From a checkpoint of a small transformer trained on Wikipedia.
Size: width 192, MLP 384 GeGLU, vocabulary 2048, 5.93M parameters.
Architecture: RMSNorm before each block, no biases in attention or MLP, tied embeddings.
Training: a variant of Adam for these matrices, 12208 steps.
MLP neurons of a small language model. Each row is named by its layer, matrix (down: output weights) and neuron, and shows model dimensions 16-143. Each number is 128 + 24 x the weight over its row's rms, rounded and kept within 0 to 255. A neuron's up and down rows have the sign that makes its largest values positive.
After each neuron's rows, "fires before" lists the tokens most often just after its 100 highest values on Wikipedia text that the model never trained on.

L3.down333 [133 128  99 138 157  92 109  78 160 113 122 141 121 134 153 149 134  87 141  76 113 111 134 121 131 118 126 144  93 157 125 121 135 148 136 135 109 101 123 103 142 175  96 168 106 132 172  95 106 115 114 161 126 125 136 129 150  83 138 139 150 155 116 112 180 112  95 109 135 175 140 119 116 122 115 145 156 164 178 123 102 139 108 154 104 146 127 111 144  90 132 103 130 131  96 179 109 145 113 154 144 121 122 112 141 194 107 126  96 155 129  99 136 161 122 126 138 143 101  84 133 157 131 159 146 159 140 136]
fires before: "s", ",", "."

L12.down187 [109 152  81 148 150 111 121 153 134 130 126 153 102 117 139 159 131 137 180 106 111 122 166  96 150 114  95  97 146 108 186 122 102  99 115 122 116 101 123 134 120 163 107 127 145 172 131 111 110 117 107 141 153 133 137  99 135 131 149 129 125  86 118 149 143 137 139 104 145 143 115 132 105  79 104  75 140 133 116 123 121 157 142 147  94 106  74 136 118 127 123 146 106 145  79  95  87 126 137 146 159 134 125 157 146 132 109 111 128 135 144 132 153 143 141 155 125 157 134  84 165 151 153 180  87 146 138 123]
fires before: "ing", "ed", "s", "ers", "er"

L9.down283 [131 113 168 122 112 154 116 143 138 123 144 130  93 139 122 141 118 127 155 134 121 146 132 142 176 116 123 143 136 124 129 133  85 112 127 119 124 119 124 142  98 170  99 131  99  87 141 123 149 164 136  85 125 113 147 117 132 107 157  96 139 137 159 139 151 132  89 113 118 136 125  97 124 150 137 107 139 111 125  84  98 111 128 115 146 116 119 138 108 103 105  89  85 168  80 126 116 123 123 184 160 119 133 150  73  87  71 163 162 142 129 126 120 108 106 135 130 123 155 150 153 135 103 120 105 154 164  97]
fires before: "s", "st", "ve", "d", "z"

L11.down139 [148  77 155 183 115 142 126 123 176 113 114 132 128 128 111  94 114 134 120 101 159 143  76 159 165 100 126  83 105 135 109 110 126 121 131 121 160 120  91 147 132 138 177 147 179 112 115 155 139 130 122 135 102 104 116 136 120 129 118 125 125 164 118 124 158 131  93  72 116 138 149 164 133 156 119  94 173 171  97 115 147 155 117 106 152 113 121 125 125 137 161 123 123 168 131 153 151 129 117 116 130 133 125  64 151  75 163 151 164 132 142 101  67 100 101 109 108 148 111 148 116 131 125 110 113 122 137  91]
fires before: "\n", " |", " medal", " –", "=="

L6.down192 [189 125 154 135 128 127 146 145  88 120 117 116 115 170 144 137 126 124 128 133 149 152  89  96 104 123  83 127 154 109  94 128 136 110 129 160 142 113  71 146 120 141 141 116 130 110 114 131 103 133 122 148 172 143 134 106 136 199 134 110 123 128 139 129 147 166 147 113 119 152  76 129 128  97 157  96 135 112  89 140 107 132 107 125 112  93 166 102 131 116 179 129  93 134 141 184 145 125 115 103 119 137  89 133 135 105 153  66 126 146  95 140 104 113 119 173 141 168 114 111  83 116 126 106 114  81 146  96]
fires before: "age", "e", "t", "y", "able"

L5.down378 [125 142 104 115 169 107 104 136 112 130 143 105 109 154 142 121 138 122 128 102 120 126 135  56 126 159 110 111 120 130 129 162  87 131 134  70 122 102 157 112 112 115 116 142 139 120 172  84 134 131 129 108  93 120 143 142 175 159  76 101 142 123 154 132  99  95  89 116 129 163 144  67 123 144 143 109 136 142 107 105 137 115  70 126 136  94 158 153 132  92 131 166 134 122 139 128 130 193 149 128 133 107 118 104 121  91 124 159 130  94 122  83 140 103 107 152 103 146 145 136  82 158 119  98 111 123 133 157]
fires before: ",", " |", "),"

L12.down72 [152 117 137 155 142 111  99 111 152 156 156 125 130 148 114 119 131 143 129 103 126 148 126 120  87  97 129 131 148 144 135 142 148  89 124 151 126  61 136 118 127 203 145 139 163 118 133 106 133 125 136  98 158 120 140 138  83 120 142 112 120 148 155 152 160 156 159 162 105 141  97 131 140 155 127  85 159 103 149 106 161 136 157 120 104 132 104 121 134  74 148  99 122 130 117 144 122 156  49 122 104 121 105 119  85 160 135 127 145 143 156 145 180 116 128 104 127 109 123 101 198 136 139 135  88 150 116 141]
fires before: "ed", " |", "ance", "re", "ment"

L8.down213 [131 147 111 130 132 126  81 108  84  84 120 130 104 111  86 131 146  91 148 181  96 143 125  84 123 134 102 121 126 172 105 118 125 110  80 122 139  88 119 144 153 154  96 140 146  89 159 149 157 135 159  87  88  77 151 124 146 121 104 112 136 116 153 153 144 133 116 153 118 130 126 135 125 152 157 116 135 158  96 108  84  81  78 115 175 138 128 135 149  92 106 134 152 151 118  94 122 145 127 159 117 160  95  96 108 125 162  94 150 121 116 112 158 128 109 119 101 142 134 122 117 135 156 151 100 112 108 111]
fires before: ",", ".", ")", "°", "–"

L12.down194 [ 82 135 130 161 117 111  98 128 152  94 143  98 108  91 158 124 125 157 107 156 129 104 151 143  89  71 108 126 105 158 120 118 123  78 127  82 132 115  81 122 126 148 124 136 124 125 153  97 123  96 106 112 130 111 169 161 124 100 129  91 129  96 150 141 136 154 132 152 105 139 110 161 144 107  56 113 158 134 185 104 133 125 156 134 149 141 105  71 130 136 113  85  95 162  84 131  83 145 144 171 142 165 174 124 167 148  95 109 137 102 114 157  94 152 139 157 119 100 114 136 112 165 147 152 128 124 136 129]
fires before: "ed", "ing", "ment", ",", "es", "e"

L12.down51 [ 97 126 132 154 116 113 141 111 107 145 123 106  78 182 138 137 146 149 148 108 168 115 112 117 192 132 101 138 124 155 134 154 136 134 110  43 147 119 127 140 146 166 130 117 142 113 126 126 126 148  88 149 165 124 117 157 141  89  86 115 103 115 127 118 135 117 102 119 132 181  95  96 117 181 146 113 162 156 151 124  91  76 130 167 160 157 123 127 138 150 135 139 110 124 130 143  99 134 144 146 126  86 143 141 146 154 145 117 142 152 122  99 162 168 120 123 135 116 161 131 117 121 120 121 139 143 127 159]
fires before: ".", "d"

L12.down254 [138 132 130 113  85 128 109  95 146 127 100 115 159 144 120 179 146 110 143 164 150 146 107 129 146 129 130 137 163 144 120 125 144 147 129 169 138 110 116 146 142 137 123 110 124 164 115  95 110 145 125 161 104 142 104 101 129 123 107 119 112 115 140 127 102 129 132 126  66 132 120 112 143 155 134 104 151 169 156 135 137 158 152 130 109 109 126 125 116 183 147 160 101  96 137 161 125  98 100 108 158 131 126 170 120 120 147 125 173 158 118 147 115 162 111 134 123 148 165 175 103 143 113 122 130 115  90 169]
fires before: ",", ".", " 19", "\n", ")", " were"

L8.down301 [130 151 145 118 122 186 148 126  97 115 133 108 166 149  66 145 171 117 128  93 137 161 156 131  99 137 123 134  86 104 160 169 147  77 115  76 158 120 127 127 129 115 140 108 107 138 140 144 162 129  97 158 117 100  96 176 106 106 120 126 137 128 162 156 130 150 141 114 107 176 109 156 113  78 133 110 156 120 121 109 119 127 143 102 158 117 104 149 130 108  66 124 107 114 123 128 163 151 143 133 115 137 124 153 143 124 139 148 129 128 115 142 156 142 119 171 146 123 160 153 166 101 127 112  85 144 152  75]
fires before: ",", "ly", "ed", " 19", "es", "."

L11.down309 [139  96 121 152  78 128 146 145  93 133 146 163 114 166 154 128  92 176 162 134 174  94 106  95 113  94 123 122 103 149 153 142 123 133 104 104 118 136 155 128 135 147 136 133 137 149 127  97  90 145 195 139 116 106 106 131 117 104  68 119 134 132 148 124 132 117 123 108 108 112 133 136 127 150 110 117 133 115  85 117 150 129 124 123 136 105 154  77 125  98 136 100 159 129 114 117 124 148 141 136 131  99 163 123 135 166 145 121 179 120 116 123 105 155 100 108  86 141 129 107 129 122 144 109 126 133 143 141]
fires before: ".", ",", " and"

L12.down157 [136 156 116 128 131 158  98 130 103 124 104 121 163 134 100 138 146 139 125 123 116 101 136 135 113 135 148 128 133 128 157 162  78 121 127 105 138 107 128 118 150 125 123 157 120 212 153 110 182 118 140 144 139 127 124 159 161  84 106 132 154 151 125 207 109 143 117 101 144 145 132 148 120 140 128 114 173 155 144 122 133 101 108 122  92 122 133 132 128 114 164 159 115 119 156 114 107 129  89 133 123 137 120 125 123 144 125  98 149 104 102 147 121 103  75 167 156 134 154 162 136 108 122 138 157 112 121  76]
fires before: ",", "or", "ed", "ing", "ion", "ra"

L11.down228 [132 158 128 114 163 119 125 153  84 126 115 109 125 152 144 122 145 116 139  98 123 164 182  99 127 114 116 123 135  91 159 122 131 131 141 122 111 116  85 118 124 143  99 136 148 143  82 137 102 124  99 134 109 149 111 119  99  95 151 149 111 158 124 136 109 142 144  85 116 140  99 116 121 155 158 147 131 114 125 115 165 110 100 145 121 108 152 154 191 155 104 136  95 143 140 172 139 153 125 137 124 142 100 111 135 141 156 115 127 127 137 123 101 118 115 144 128 100 124 148 140 124 113 125  92 115 150  72]
fires before: "e", "y", "es", "ity", "ing"

L9.down73 [131 176 126 144 153 134 127 144 110 139 131 119 137 115 108 130 148 154 195 109 104 127 120 131 129 106 109 122 149 139 155 182 120 123 130  87 154  95 152  82  85  91 161 130 169  87  98 156  80  84 154 131 115 128 164 133 126 130 161 115 149 173 150 140 151  69 133 137 132 122 151  86  98 152 169 181 123 115 142 121 133 159 145 165 121 110 129 112 116 135 121  98 128 155 142 134 104 136 121 157 136 162 105 122 126 111 106 159  97 152 131 116 176 134 146 115  90 162 114  96 124 114  97 133 118 128 159 140]
fires before: "ed", "s", "ers", "out"

L12.down299 [103 146 115 141  84 148 104 113 160 155 164 120 147  94 132 113 129 111 159 125  95  62 141 145  76 172 119  65 136 112 137 136 110 100 109 156 100 103 111 105  69 125 109 129  97 141 100 139 127 111 132  77  88 136 120 118  88 122 101 121  89 126 145 203 160 126 113 133 131 141 123 108 127 156 123 123 128  66 134  93 103 119 159 157 120 145 117 138 119  99 116 152 153 133 114  95  80 132 119 142 149 124 125  80 131  61 105  94 114 146  88 103 122 107 117 122 101 134 127 114 134 121  96 115 150 109 110 153]
fires before: "ed", "s", "ing", "er"

L12.down315 [146 140 127 110 138 118  64 116 139 118 122 119 122 105 161 115 143 109  97  98 137  87 170 122 123 157 119 118 124 154 137 136 151 123 150 157 148 123 148 162 111 163 123 124 105 129 165 110 110 103 158 105 131  84 116 165 151 149 117 144 127 130 135 137 174 105 131 149 127 115 136 156 190 102 166 109 158 135 156 111  79 143 124  97 115 121 160 123  81 127 108 118 152 108 134 111 108 171 186 137  99  90  96 117 139 168  85  88 116 133 110 140 118 136 113 124 127 157 164  66 105 100 125 155 125 109 154 181]
fires before: "vi", "ć", "ri", "man", "v", "or"

L11.down7 [130 102 157  99 145 114 159 121 130 165 153 144 142 134 178 133  98 131 152 104 130 142 106 106 109 133 147 111 125 126 172 114 149  98  88 104 120 124 141 164 115 143 118 134 146 128 151 144 128 169 151 162 163 131 145 130 144 159 128 100 134 115 133 184 107  86 150 100  95 107 118 157 125 142 178 128 178 169 149  96 113 130 129 137  82 156 143 159 149 137 123 145 133 156 161 151 111 127 119 146 169 101  94 138 100 111 149 160 164 165  98 124 117 138 114  86 129 135 142 149 112 161 142 137 139 116 133 158]
fires before: "S", ".", "k", "K", "p", "N"

L6.down173 [118 116 126 166 138 124 118 124 126 133 150 107 126  99  89 128 132 144 162 150 115  83 164 122  97 118 148  91 145 116 113 108 118 142 143 138 122  87 115 142 144 128 161 139 125 136 124 110  83 117 162 152 115 119 141 117 140 155 135 146 122 100 137 164 146 115 144 117  98 138 130 166 160 137 148 142 116 115  83  68 145 109 156 145 104 141 105 117 150 143 116 168 122 136 117  75 121 141 121 100 132  91 100 109 128 113 124 103 105 111 144 167 168 119 123 153 149 131 105 161 116 142 116 161  85 151 150 115]
fires before: "er", "ing", "ers"

L4.down370 [141 111 116 131 117 125 105  86 124 135 121 143 155 110 105 129 146 120 118 132 129 115 120 117  97 169 144 130 145 137 131 119 144 166 135 212 137 185 112 139 117 140 107 104 119 133 139  91 117 163 131  98 118 141 116  88 150 118 107 168 122 143 135 137 111  89 149 156 159 154 101 146 129  96 128 166 152 168 152 134  95 161 118 126 146 142  84 130  86 156  97 110 111 137 146 128 131 141 149 102 133 169 107 172 110 123 128 117 147 144 173 108 150  90  86 148 156 152 109 119 146 104 174 157 145 154 126 145]
fires before: "ri", "o", "st", "or", "ru", "m"

L8.down206 [158 114 113 103 107 155 136 108 107 137 155 102 123 155  65 115 116 119 140 120 154 107  84  88 115  83 143 111 138 144  92 110 118  79 127 185 140 102 130 151 129 160 162 124 128 123 144 132 140 184 153 114  98  88 113 148 120 172 120 170 136 165  84  99  92 155 117 133 120 105 118 144 147 127 152 130 141 140 130 101 123 124 167 130 143  82  84 133 109 143 128 140 117 140 115 151 154 124 123 119 127 131 110 136 153  96 100 110 125 154 124 153 138 129 127 140 124  97 125 168 141 183 109 130 160 113  92 172]
fires before: "\n", "==", " He", "In", "==="